From a checkpoint of a small transformer trained on Wikipedia.
Size: 6 heads of 32 (1 for keys and values), MLP 768 SiLU.
Architecture: RMSNorm before each block, rotary positions, no biases in attention or MLP, untied embeddings.
Training: a variant of Muon for these matrices, 6627 steps.
MLP neurons of a small language model. Each row is named by its layer, matrix (up: input weights) and neuron, and shows model dimensions 0-191. Each number is 500 + 40 x the weight over its row's rms, rounded and kept within 0 to 999. Numbers have three digits each.
After each neuron's rows, "fires on" lists the tokens most often at its 100 highest values on Wikipedia text that the model never trained on; "fires in" lists the words (lower case) most often at its 100 highest values on Wikipedia text that the model never trained on.

L2.up3:546517535457567529500454499407445504479474513563524538504501553495448484474504504473462485469510466493508521503546442479438500449571547505385487421550490539458453419479474486513498568532511500541549495536532486474514476556515523534509556527499474501530493535529541481442512483484499595497463508457600437470457470498549511496480505509458519513481471468505421524532553513482515546540500512527494507513463541490493467461520481423498427520449496501414570482526483558513535447433601505531496477553450502519545522483524488481410426490453547474548488507488399488414515438563527438453
fires on: " is", "ole", "ute", "ation:"
fires in: "is", "molecular"

L8.up667:557514513484474443496550476518558549439511530569542472600469478508522457499499472513508544489478546504474517503418554574481504480494421511460500518502462563492511558463558454539522399477501508431528558484455505571519516437513530509482437493527492475523541540484455490536392483485546522465521509530517416571502466475474469540506527504456513495481503495510472527538454389513427515491533458566582509551546496579507485457507545514504558528484561484456492514474473462526512481489488459487524496524511444407498453468472594490500428508492554587503545530479581524510508541537437470544
fires on: " School", " team", " dr", " award", " Di", " Catholic"
fires in: "school", "team", "catholic", "awards"

L5.up27:486470546522498488551491536501519423525544486488531457481583558531531505514507412525474470498463510483486518485419520455497523501421419528540520558466533492485480398482574477481542525517452459508486508491508533503513508523569551399345493519454571491460471517560487565441437478509526569496483460509476471560476458498536536574510476460448541497442504528589490598488529552510467500503445494451470508485525490531571465569513527501452521509482460502473462446557491506522447483510499507541512428472479580475462480523463474507489515560501461484451501439445460504542553509454480491513
fires on: " that", " there", " called", " wh"
fires in: "that", "there", "called", "whose", "whom"

L6.up586:588510540591521537475475500490468574477430502493473528520453491478450582537559507487503558464557425392488519461574482508524488520519480513449464517474429557578518484459558494543465512524516404514528505461486523458509415509492519484528526471497421467570546522500531507482482547502496534522510533517484500507518475409414452476517432453489522481453540441476498438510489514483528528549552568509514495507475536449536563488510497556520437543454463472491475445510500493467512526489559511476529574462513461491519536458476561461538496491463483459543543454357538542471517541484492527450
fires on: " from", " 1;", " 2:", " 2;", " 3;", " 4:"
fires in: "from", "2", "1", "3", "4"

L5.up280:530502480511551535459428509439510527526544559594449522518520520652511498499571490498504532539483591507534504504548471483475476440513469431523537477556459522557502477456401465469487517491536480521533516481433475465507484442503454542511551479511572481510550474479533483523587505388544487448489419486534492538505449548492533466512554440486530537493466406485499516479483461473551486562480538563484498510493472472445573455506461561516556537443482472548515536436505487525552506459501477524490489540434541436568489495470520461489481448559501476515535479498587502496516551490476476518
fires on: " 16", " 15", " 30", " 18", "M"
fires in: "16", "15", "30", "18", "160"

L17.up566:491551487462449505466451439487470493524466444470565481536506526474470491565548424508509468527533452518468460487508530521504501449538543504471533563513489506584532535486544479457465478501509569493508532502462463442503473498413498466508466490458503537497481565625500465451521548472527458468490506512520468539425522521451415520628491479453514551412490554532447523496467419609466494549535538478451495435408496509519503558574499457494492496478476475493546570528520482462548536516548592490481482470545529529474501479474513466466482424488539510499537552433507511479424526510470530528
fires on: "'s", " have", " has", " her"
fires in: "s", "have", "has", "her", "his", "their"

L2.up370:473448514539484541530494470431523461488490550477401473498476472492496523530458498483531439512527503501502554470435453429506500603533495392540522478487491514438463471500517418488489468519497468492571520491476457487484542546440528532504514551449459512554559495480535474502553557433549526485528481518506464505510470519418448475542488515538422458507514552409551474498520433543563474447505502501494494495493509458451482497574520558504514402430519506402496421532565465446543504501538407502509493475482459506569448508480561463511539466510479517580477502494466438517501458484482573546
fires on: " against", " mat", " general", " character", " rul", "pite"
fires in: "against", "general", "character", "matches", "despite"

L2.up394:518535546471523488531508516442574482487455511535542534506527530494476492494493555436504490503526541549507543416528525607485537496463494559404509488497551440458473491510446483481485510512549493518500509520503441525474415509506495494467493464583524445550547492514569449488554494541478483498455488494478449512562522453497531478499460515453501534549456508521473411495556447509448515429551548538524504491516551539546581517467466429474417472533556496479500529503576506621550414547551483481436508485508542457504411503518444526452587497510470513465467529478550486577525536480565482496
fires on: " 198", " ord", " Championship", "–202", " Date"
fires in: "1981", "1983", "championship", "orders", "1985", "1982"

L10.up181:475453500475483489508581458487529431412501516536483513538546509522475546484602524469518491485483434535472536486494552558476474497517497488499452520531442522500518504523496542554459441548555455490539469467475517522479534535503469478552520485461483533481501426553515483515496451493481493474452508493541470509408427552473548555538466487475529410491406605527526506541584480467488539487465473483485567529501478548481531531507410502541484544496485476487445537466485491433452447520568496480440575507536509559531533396407613477581448476494495521516458553539488511508472491508477475462
fires on: " into", "ith", "st", " no"
fires in: "into", "with", "no", "to", "instead"

L9.up501:516485483447424543422529545515517551460464494455501407498462533513532463559627528494498477518455462494399542479553438449481520484462475492454503558531544459497490546455580477584484493499473524479516523485586529508475512449435517492536485524435524522474509523511472474438448470458489613497435511484480461436505527490480493450535508503550437385496532455470506489493443460438490478520504490548502524488550473461485473458482455478510494552544522570516447502516498476522564478461554535476538445473487509468537525485564464540475457502532446455544498570546508512479516452575446547489
fires on: " can", " to", "iver", " could"
fires in: "can", "to", "river", "could", "also", "would"

L2.up265:513551560390519459461455522429447499510542527449505521454594591545458510414461443535511489508501478462471516486471500481509556545509479475479535477526517528515524565459477430488497479537468485557537491497580458488452447511484535480519503540473493437508456532552583488537529510524553516552477490426493485464497494460463507514481457534510505513539473469473456437423544475494498548437503503522493556514553483475471547498535465549472502465493566500458467457589549533521541370524624503510565469462513458500578479483498508503460541552582513505494480462529512503442508543546518548473
fires on: " It", " 198", "ü"
fires in: "it", "1981", "1985", "hunsrück", "1982"

L13.up303:533588426519478489478465510450401484504450576496542524557501543517466489439545470497496484492569473484488568485488516502460504512531445546484573498500488480530506518490556500502490558553534475518475525564522435495497506510489495584473520487541506444551463510449541550508550534466512511557527494482537492521503463536475539527560544474468464426521440490414511546485530442535484441534488497583489446482421512486528435541533454486532555466465473498515534479511480546492509524401455537509522452479441558514507499426397486536581519442492480464465498519446475504583421506448405455476
fires on: " and", " had", " but", " would", "cept", " have"
fires in: "and", "had", "but", "would", "except", "have"

L15.up665:469450453437496553538501527473466466580449580475406499545498513511511431498526464440430476488488503472427535527526506508519520497484536542508566538472588441425568510508542468533469471494500512499497507436486533489443506567449497572510531513516533521539517430439498485454549426542547518520578500482495502457544435458495468531477471497496504531526461510496503468480528513446527466483497524451566459514505538590545476456481475590513469436523525501493520543428498490490598514405506496570541540488419465547543479534581448478502519475458496501549543457547505432491469507464502564492
fires on: " to", " cl", " st", "h"
fires in: "to", "clusters"

L12.up607:409554608550458499579504505528487425486453449472548463546413535481500470467552466472497521601450508555537482446493591542467475498485537529529505490447539464534509500499463529502447485476485544562482465488443466501483501449460533484424513495454529546479478488470509467519514510540509434463405476475593485489446438502467582485519467477531537484488468529554467499477500521531471494514452524483578507479436536491475587627529484473513478579492474551513508574445448504485496457495514511516549554502483447471514455532419525481481520477513490484525526494484500454500431536477507573493
fires on: " is", " are", "'s", "e"
fires in: "is", "are", "s", "see"

L7.up383:504448524413538517492539512527467414487487504436551495378490488454478541507481534519539482590523505480517554521580495432521421480559498541459501539486523538525473427507489408522424458476476498476520471378528509476412498536517568498556470534528493462488487432492472451490616459483524502509488501489506547528526534496494488430508521519436488568529449546419520502517494509579484490571487532543536494515485456458525526422498547472511522491491541470491500506514503474498502400532553576555480494430469466506458473534484538453514511492512493510455567533501519557554493504537473525486
fires on: " more", " m", " fe", "us", " ft"
fires in: "more", "m", "feet", "ft", "focusing", "feel"

L8.up527:491553501466465510540537414549463512482490499449531525492523474474501463454525528490475482535446511563476458525499571527521478511501560581510435486443479514507467467492479493488469541442472505477486377474488482543517494552551461504539451474480508508457508492497571514428519487473500532512422495519398492478487489499446567394469473473439573547479506501513487528492459497378541513537599456372479487539587492537502480563467486494492468552463459448499525599487503523473531493448479527509447541511556513508539578536472513505495507469486566528487459483515564519525484529524454529437
fires on: " A", "A", " Pos", " An", "our"
fires in: "a", "pos", "website", "addition", "an"

L6.up584:529523512477539497502499487552438509467542513593455554438498558486465541486449485498494440467563507458499540491500473515517446569485471501549488502467448516518512519452429443568522528467517439511452538467513532475457536521476416450508537414450445471564474493486463462510489506476505473514468565542467542528499485500476493507488421424441493479496520471421458498447445448562502472531522492466515545416544557518432588502410424537529462535481488418500462486493514483517566524558503510539454540540487532481462415498488582514493494525458506545474487425424475503479458472494427549474
fires on: " from", "ody"
fires in: "from"

L16.up712:510544486535510503433549536463469516531442553567503496535495523552525439525473479474505499436514571514491513438452552498509539489540491494448492513502523437437489482538518477501509513541548603519494471541559538406548533532472451538529502463565506527409458442505528533541516560500547569482537474518500412562491534535447488474584572477565549522499467533407540500536486454461497539460544495535475504476500488528526457531490544451493488503423460456498510572513513453505523556517452461437493530476529461500514526412512592549529456490545480503507562426468470477564507508454481582525
fires on: " has", " had", " have"
fires in: "has", "had", "have"

L10.up356:450500492621514465514484495506514586471474557439510522505452521459545471475554500576486519537472535478503515483512572447463528498474467456562488536510506508483481560499447488533572427502557538425496480428506516569509525499499539596507512455480514526562501493470506474573521461539481454548527582508524504531532522503506446477464507537494525516510444464507534496456457513505498592509467515515445503531447524558519438507528493560453566527464550402588540495518465524492529430519532531502479587545532512528484495453535505482541549574530452511567451545505525505473513503510531533369
fires on: " of", " from", " in", " at", "stant", " a"
fires in: "of", "from", "in", "at", "a"

L12.up648:478488507514486545538494467427458523520504577463493499526453437413539545458514510514446545526565458470535468538490534502474490464528538499499527446530479520443506548436541429518513462585473521542446467503506482461513529400502496449517497454526468475528535516501459479477573495428525494477507473502466457432484447458469525485547544521458564505507522445463549521501494535565494484471569476584475543478504551554566538548549563507557512380467434527453500472436506457499494445536584541494472543453466522445462495441472490444484466484409504517474554422543492449505491557489490490473
fires on: " on", " to", " was", " in", "an", " is"
fires in: "on", "to", "was", "in", "is"

L13.up697:486433461505461546501490560454456555537536510524434452518424588487493436582472480455534484568503539495517527517568473501524498494473429447558510435582510497508494511513471476538493505542505511554435530521511530519537479448513465448464472465509457477532492454484545490519510509503408473519452537554500490475480515517466461484472566443465481498480482474449516521498470512423521410594498464502564495493497522548508466512603515520450559520492518500483535531475465515459436492453483583550530364508497536502443531537566518513485542545529513571538462452465461458516457594453487478483
fires on: " a", "i-"
fires in: "a", "anti"

L6.up240:543517593541486500520520501583545595440521501559518573433501476431507496466469455507548412485463498470532471436512457477500469507451435478510511535502495532515554546521461486581529511581491441537528565485508462517538464452488492469485499523410486540544450513504433531497510482482493481486522503562539470541422459517460446443479465491516563544518522500496458498511473463451500610499528487503531540436492583529495491450518519512489461534474545451418466479491536470486524508533503526472451539398504515482492502467526536497484509579533444531457486390455469480484519445489445539415
fires on: " from", " on", " Class"
fires in: "from", "on"

L6.up319:489501485449492496531474533587473509447517550560524538478492451462549540515451502515485500502510461485557421492531541529467417604474461541595526552537508555538553471478561430542501471514478474636484574584433539497499446461544545525581525494477460554530493510571454476488454519511469538479488522476544474508537482481540522484472521520537469542441524478488505503484440535527520486477510513459526479410530528442425461476491527509518519456480432516430567533500500543504493509508503449478422555546528422522510508438574555441511501531440494480495484536423494525512517463504499479477
fires on: " on", " 1;", " 2;", " member", "r", "retary"
fires in: "on", "1", "2", "member", "secretary", "4"

L10.up562:461502531543482489520584566521526533497524508475518466491518549470480499562510534364566489453489433450563491552473484556501497512492442423509475516513505503482487497405531455541535452449458513477580551540535508502531436520517622510487478532560479571473514539529511450475505423486457456446489488492437469529525480527506434470520548480535476447441531544539517553501600468541499463531442491529461470556528463487507478488532496545422483492499462500534518509568547526478450480454435489537493459555546471477451410535476417453531514493539506474472519477484566552498498547513481512531
fires on: "00", "e", ",000", " 100", " dis", "imate"
fires in: "000", "400", "800", "100", "300", "climate"

L9.up249:529478498535440588477525520465444489482485486469488533503504525543468480454474401500450437523537524432448493516523512477430434477485425457533475468439565554465396451547548490520511508505555522407467507440572513562471511528517531540496465566499506577530491503536478576566474490568477547477534436509497540514439490478486448465479521462469430455441537492466496553462522410514468494476469536520525496478493529471522492524527486469446497588534494578517516542513497524491506492439534464500485529434456510512556513409436504458496569492469449477517513515470517489441425502574520523452
fires on: " to", " not", " will", " would"
fires in: "to", "not", "will", "would"

L12.up33:478521460500477445510456512566522580585523488381427511528508545488497506544479476489477514512491486474488516490580543490476489483465520470479498525496479517414614440495604541488434447543526503483503594464508507513490522489551548555489563510513531464467490514379483483467514498534532491533460425498482403515478544434457496432513484452501572554524553491475490481509544502479494535447475494489535506470536493526532542512449500466532476488481413500405558496493447584537493442548514494542507525481504500467490436534462498463513480456490562539538511578536425512499499525570516472514
fires on: " of", " from", "in", "ated"
fires in: "of", "from", "graduated", "life"

L5.up738:568534413531504474523526472567504473444497624521529507608540469481522472500523531587442480498500452502517499510457537455512480495474483505423510533463534500520488482485502514512541540483503618533482494478426473516470498499478492499521500547459482476475468461470459460477467453535434474476533526464533499551494502447486488492582530526552510560502423511546505440559473480500510531384483471514537521467552438540558463463541475513493462480487532472391526470496556517518483547536441502517510515505562523500516523497536524488467544485505474508550509435499491475460451366578535603462
fires on: " field", "outh", " network", "etwork", "areer"
fires in: "network", "field", "youth", "museum", "career"

L7.up470:483532528438490495502445539583505497519438506461533450507481535480523516480469466440545446545560490499510521472615500518521446564512455469482485483546504500461469450512375476531423490470524494517544501467418469500457429450453534524457470479518479390497473523465531459483530467569521522490582485542491566514582510532552584495470506522429503473457524478559513488480528470414540520513500560490512484510534467502494506531497503486518544445517500527532511437448485481499520513472497578452497513500547481526512456498534480378552534479472486547554474400522493495492440450551529418484
fires on: " As", " Per", " 2nd", " since", " Championships", " gave"
fires in: "as", "since", "2nd", "championships", "gave"

L5.up236:518525506510518549531471489404552484552478584532549477483499498534552511553518503502443554465462498456557477559514479568496437475542477461476554488567477520531509539423546493507516483508416538508577532515476489493421515489514493537456502473547511502544476511527544550508422509456412431542495458510477446475508561505493530510484506511449530454459468488488476504446451509465471462572491526493542491443529491478551519430464601515487486528547449511552519513485527528449491510595504447546504506536469510442498381499423549538496520546563575465469506519492517436528533593518538451446
fires on: " 4", "ale", " House", " Army", " press", " police"
fires in: "4", "house", "army", "police"

L15.up466:455498537523486493501493457432465587510444466496462501507402516449514487516451544489487515460466580500483487450459497477490559515579502505486455482504504479467555482540541542432469482502460572520561514499514525470503450529491476529483458457506448483554453544604498503451560475483519454494554454499512537500524524425487536466485472467460410536458487473531505574496502502547580494592462489527530502537518475501506505594474470526489472460491495543566611551447525550532505502522530430454546524505530431516488515463523548503564513509542572466524546430487564408570522443490515519447
fires on: " after", " about", " After", " for", " has", "pite"
fires in: "after", "about", "for", "has", "despite"

L10.up692:433504453499490509557551528474549518490457412525549562488495494460514503509534531530569527444534462516529516521478481550452488376488527484438528486492449514435523450520451568508447500510535472509467514466411455515524483567513596541445444459503537484512511511544530510488509552449524507473518506512523463545512535532443499398457541462500472513526507456584537473470553558498485475531508517537495486507312505508512490542488476584483551497560505533556518503519418472507514454471496506504536486517481515507457513441550518557497440527494560510523506476511517413499486493549567462477
fires on: " after", " through", " After", "ollowing", " before"
fires in: "after", "following", "through", "before", "office", "despite"

L8.up634:491521558505486490478497521487525589521499556496461522524432498451566563489498441492499476487511480539470527465486547498461581466455457466442466480471560497429415513494519484504489531440505531539465472506511522476527508530495535545551504498480535505483479460429498496460502469508454538478547450496518543499522444535513514511536459490437512548574484479572438565604521524510570514496443540514485542585421473524601513463513523465450466515474471507460443473538399528534418449401482508449438482504539486491514445557490536476565502566482528526452533523554478451525473468444535412504
fires on: " at"
fires in: "at"

L2.up392:543508524431510548520472492431474522560490522476490501414378519491512467529506510483504486486470522568460525457470453533534489547527454431462546476537474485486486518456483496455484545513558425451504503465551498495589445504488567519467512507568541466468474441485498473466456434512536470464474506454524452480493585460536465473517505552475509528449490514519495483459572514468517568515575547498488458525489522513530456484535569496504484413490515513513479514479433554461487531509521630558515469469422495446504503560451504503471547561533433445491508486536495449464504519596587573449
fires on: " May", " June", " July", " December"
fires in: "may", "june", "july", "december"

L17.up307:493434412527558505490543478483481569458542520527505470517524489533502538572474466478446482502460506436495549545507554508545547450544521536493523491460440562398429460572467507450511496547493487567524442550500521499505456577504506460524491485555474479503562449505504427522499476534540475526440516486520453556502517505490437523505452503472493449400537514552475489444443481464467456502541513457525483469474566492528574491578571477443502446514483484488550478504552520484514461499552546433418457431484488479524510460490545513409504516509485527617469547437456504502469484438468538521
fires on: " a", " A"
fires in: "a"

L17.up483:432552532501496468555492453438442517460551497474533505588504527476497492476476453539524491482529484501494526491494507494499456490413527498471542482464475492532439575501469424541429484516502548544454490491533528443527452485442554442449468520501457528507514483484537450546446428472487498444496548485494475459408418573482497523393489522424514466523548541442451529508477465482495543488494464610539489433540541530511483477556480504484525476513520551477460596522535521478520512552552444488518510466462418564506470508467513508538543536442429497510484503446454575464496565450487536424
fires on: " was", " is", "'s", " can", " be"
fires in: "was", "is", "s", "can", "be"

L2.up261:471536511387521470512517532532448539489509507499489496458589563517476539501487456473547547524506489443563525547477501510556534476520573455504529459480465457513494489478470474465500458536516449550500532455509523513469594467460566502551516532454480523470506498508424496533460487491509464564458503456477477466453498489463472472424500475559510521492531446445474517475529547485534501466500537475482507564514497470407474554545505511494638532449528485451498457492531576405527407522538546503571501449558453534538557460446531518575511592475516491453521444480458492422492493521450510560
fires on: "hen", " New", " Hot"
fires in: "new", "shenzhen", "hot", "stephen", "kitchen", "historischen"

L16.up38:504496471509463603549520534496501541522449539484519460542528441468502505551445469435483493513456491450498452469602514472619493490553519425544539539465502543511507470468501519516465542428548495502530544516459506537542551524470541528479463484480469505554517521403493502510394551505429503523496494524447492491491471565522624496548500484531549464526465488527410482466509462459559527486452478483507510484432452516545487463494510509424485470460515496484430513459473576431526523538542494490494404453432482511466515476522455486525555405420522495481508494553449479513528518510467528532
fires on: " The", " the", "at", "per"
fires in: "the", "that", "aperture"

L5.up368:489529497394454522551518515530516486491516449490544554498541512464435455523560548572426470462458533455499502471523472507463421510460529551462537519474580517592498555471515418522528485498535464500503542454493521491490496515515497514471540519474485543535431555482520499524488507525551523431536544513633470440546444557513518498503483493522490474490537458564449517473564501565569483505453527466553527523497514510541526490455504514573524469588520528536528572489546482451456441504455550581481458446535501479537513499511455453487524464459500468511480406592440488443547561484528493514
fires on: " to", " tra", " go"
fires in: "to", "trained"

L12.up322:506499442496548532436475455488429511484416583507513440520479544501467397514519499455448548532477516531377537511466558520428543432595524511465484559475516500486562477488484491433512499499489551556454475441454500504495490499518497519564486425478490476566509484533513587465503533490518431525522479538473514526457508475463459537529525477463457463569473473459520532530517477483455478538529629466447464536513578495467457575475492563495486478474522451480501482488520482526514478564554472479431597524535479541551490437461527533499521462467476486527427502520469527509491459444494457521
fires on: " was", " have", " had", " has", "ent", "ot"
fires in: "was", "have", "had", "has", "spent"

L5.up671:484500542511566484447481543506549536536534513538463524552483526586544485444476500548503442445473484553548501478565496446424476491441485455522465477504482520530475514449509507458549509516497514492641508506516441516449514432544539507498478500513481443485558496509543484516565473508489421566450488468513488495561529580531550463495506489439470436486469476494471529511537428546519528544464554504491561493421446508432545582513528507472579487509536516534530478437463558494527520492496454554446491497478489442532525472492487383441461513482450450529497507405548529546428533498540466465
fires on: " Italian", " American", " sex", "American", "ican", "rat"
fires in: "american", "italian", "sexual", "japanese", "mexican"

L7.up128:532524526557442480483550552493479491438532485528471514537430483499499459482579469442413437517483478530502474459445500470507489532548448486488499438510543478481506563526596567504591476472462504477517420552559454524581568490442519461441482539536500598438540548557494548498412473445501501471484497460422451489426508429475494499504506557489472542548491495500484534456503492516505588545531424405503524486482498491467461503545521547511482455430526497545534501531511477527491543505491504474458490501491515442489549570526537519462487502461453504518468478470510463532456552452538551411
fires on: "art", " May", " University", " July", "ober", "ummer"
fires in: "university", "may", "july", "summer", "january"

L12.up80:549547569521447508531418521507549455518496530509485526510552417554543482473488504575441564514466499506485503547483542516492540498462399469443536519470555548464477536483500583457477513537527578513530519537522449459477519524467514526483491566509497487560479484527582498458484516544436515485551511538519478497486459581489537502531404514561571503507602542576473454511503593565476509487502542455521545491491493515484534441525452498466508505480489559532519449470458509506516520495512526584538477523599511446553457509477481564497597497445471615493496518462490477514524489472481458479
fires on: " at", " near", " of", "es"
fires in: "at", "near", "of", "nearly"

L17.up47:453574483403530459481538483579557581497544450558457463493561544466474508399546529495490555509482488439484490538529456465474494493423455497444471483506538464496483480487578443510524423550414531497471490468451516460447502480502461460494475502478523471426554534502536498467485486564488493518522487490484480517486542472463520472404510432493521507449554428551504413530502509479501545486493514475541491484518440522513527441515444528453439489514547455528526479493458467514562474584595545497498492477468488443514511493562505467493582398510522555582449507523499534518455517492437519503
fires on: " was", " is"
fires in: "was", "is", "it"

L16.up684:463489518508460561454510452524513524501536540504510509478491550510467525494529516558439553533431454466470543571483463494543471536464475541442474516522513511473508529491506481464532513510523577563457581502475539536495486582500460451537506526543493484456455503475535476470525520431429537446476512562486441440493530419462530526480526437622472478603501456525476546516507501503501478533431573548485541423443484493453463477471439482423498503395500530482511536475525490515489506543472525575484491426475441535537502480476436515545473448570499485550504454499538463519458540516385488543
fires on: "one", " Yes", " No", " It", " is"
fires in: "none", "yes", "it", "no", "is"

L17.up65:473485484459500457589523507459465439528485453514504564512521483525532483462574526471468433495517536453442476497583515405593502473464514463487479503491399457509524417496496449590476506493447467481471470537569470553512575401387519506491523509518549573510526493537462413486515533502576524471515538487448465428463509518508522489505531506482502461519526423457518521533476481483459548515442476478487514494574545500469502504479509489536485450568478535469527522493457512500527564465452455486468488431413471602498493498488509528473498543515478509560522484528536504548435511514463582489
fires on: " to", " can", "'t", " not", "v"
fires in: "to", "can", "t", "also", "not", "avoid"

L15.up411:477547474541512525595495479524517526472533467522460526551571479484474517468468461511501501433470478450498566470437447466459502489464529517452439489460470557389509510470470499525438508464456443492464507489479496510448428505534548571514460485481499484596475522407523523472503470543444495515490560470400494466463517605500504506402476517518549480477477491554477552500524513526555497558441486506498470417453509457480472462552481534550479557467567443533506518564506567494486497568503516525532499565479556518500530532578486477425559477518504503486474462546502443528576507551568481512
fires on: " the", "ad", " F", " David"
fires in: "the", "that", "bradley", "david"

L5.up78:459547478453442562473470510392479567521468529539461534525482475556515502482502547464496520520508527540514493544524516544462527491499530498525485496440450522498486552462460539477471511498487487522480582442445460460486457490463535546622479491502476478546499422571520500475594492459488438461468447486496462512476451501497494469471549497444517513456470458534517559527486487445473454471573526489460485492499464420474497494531503557476474496475483493579495489439590562494495536475531414541471449502462548484582461417563589464526537483550595543458556557515539500513526545516528539562
fires on: " 18", " 5", " 16", "ower", "con", " 26"
fires in: "18", "5", "16", "1830", "mayflower"

L2.up41:570516483555472490443463561524556490470503435437494533516503467471511500469491506507534456491547497485588511473505473544528465504507599573382510402553534532470505483474477452442547509516479480541524543524530453463535550574417458459562525487440465492550476403548554532517522532497495474469472483524520487539486527522532557526538416527487447539474465530531483446394518487460554508526480469479443487450525485515506486441408436456499570484438454476480496536541478508572536489544520443470544468537523578532458492464521472525460481483477517537491546480477431513494474471480452517485
fires on: " have", " same", "ps", "0,000", " live", " on"
fires in: "have", "same", "000", "live", "corps", "on"

L6.up229:541528597584489496506450591473467491511469530523488480545522440485460557538459521535488489522534502502540499433556486517493462533509467440546529548496513519509541510451524522555519479493550501576503511558520537425501505557487542587541493477546427457553536483540502467511535532497533469497480541525539496549585483492457527538445490499579442491454589494457496493462509554473518525501448504436511490493487483406480501507513569574470533475446519517452517480496478550510506577548474478508453517588526545525501532441481521457561550572454547453572589568435443554500513537508484520481
fires on: " 2;", " 3;", "ode:", " Em", " 0;", " goals"
fires in: "2", "3", "0", "votes", "episode", "code"

L2.up602:540523542498511436434526448517591488444509477440438494539526521426443499452524476518517539489528523503549495465544496559476550592467510518422514489511467508443480531486478454462543527516524519523485529506520480495532455544420586467556438454488472451605501474461512489488555550519535431483464486528489439480515466423453583500579490527494472500506468522526494439361519450515472553480472502483484543486521498555501552527535453392497492417517537464484500506504485484529494436562533478493468431505468570460516500450562497492442547484477542532461506515483537450526487508461515512453
fires on: " have", "u"
fires in: "have", "rui"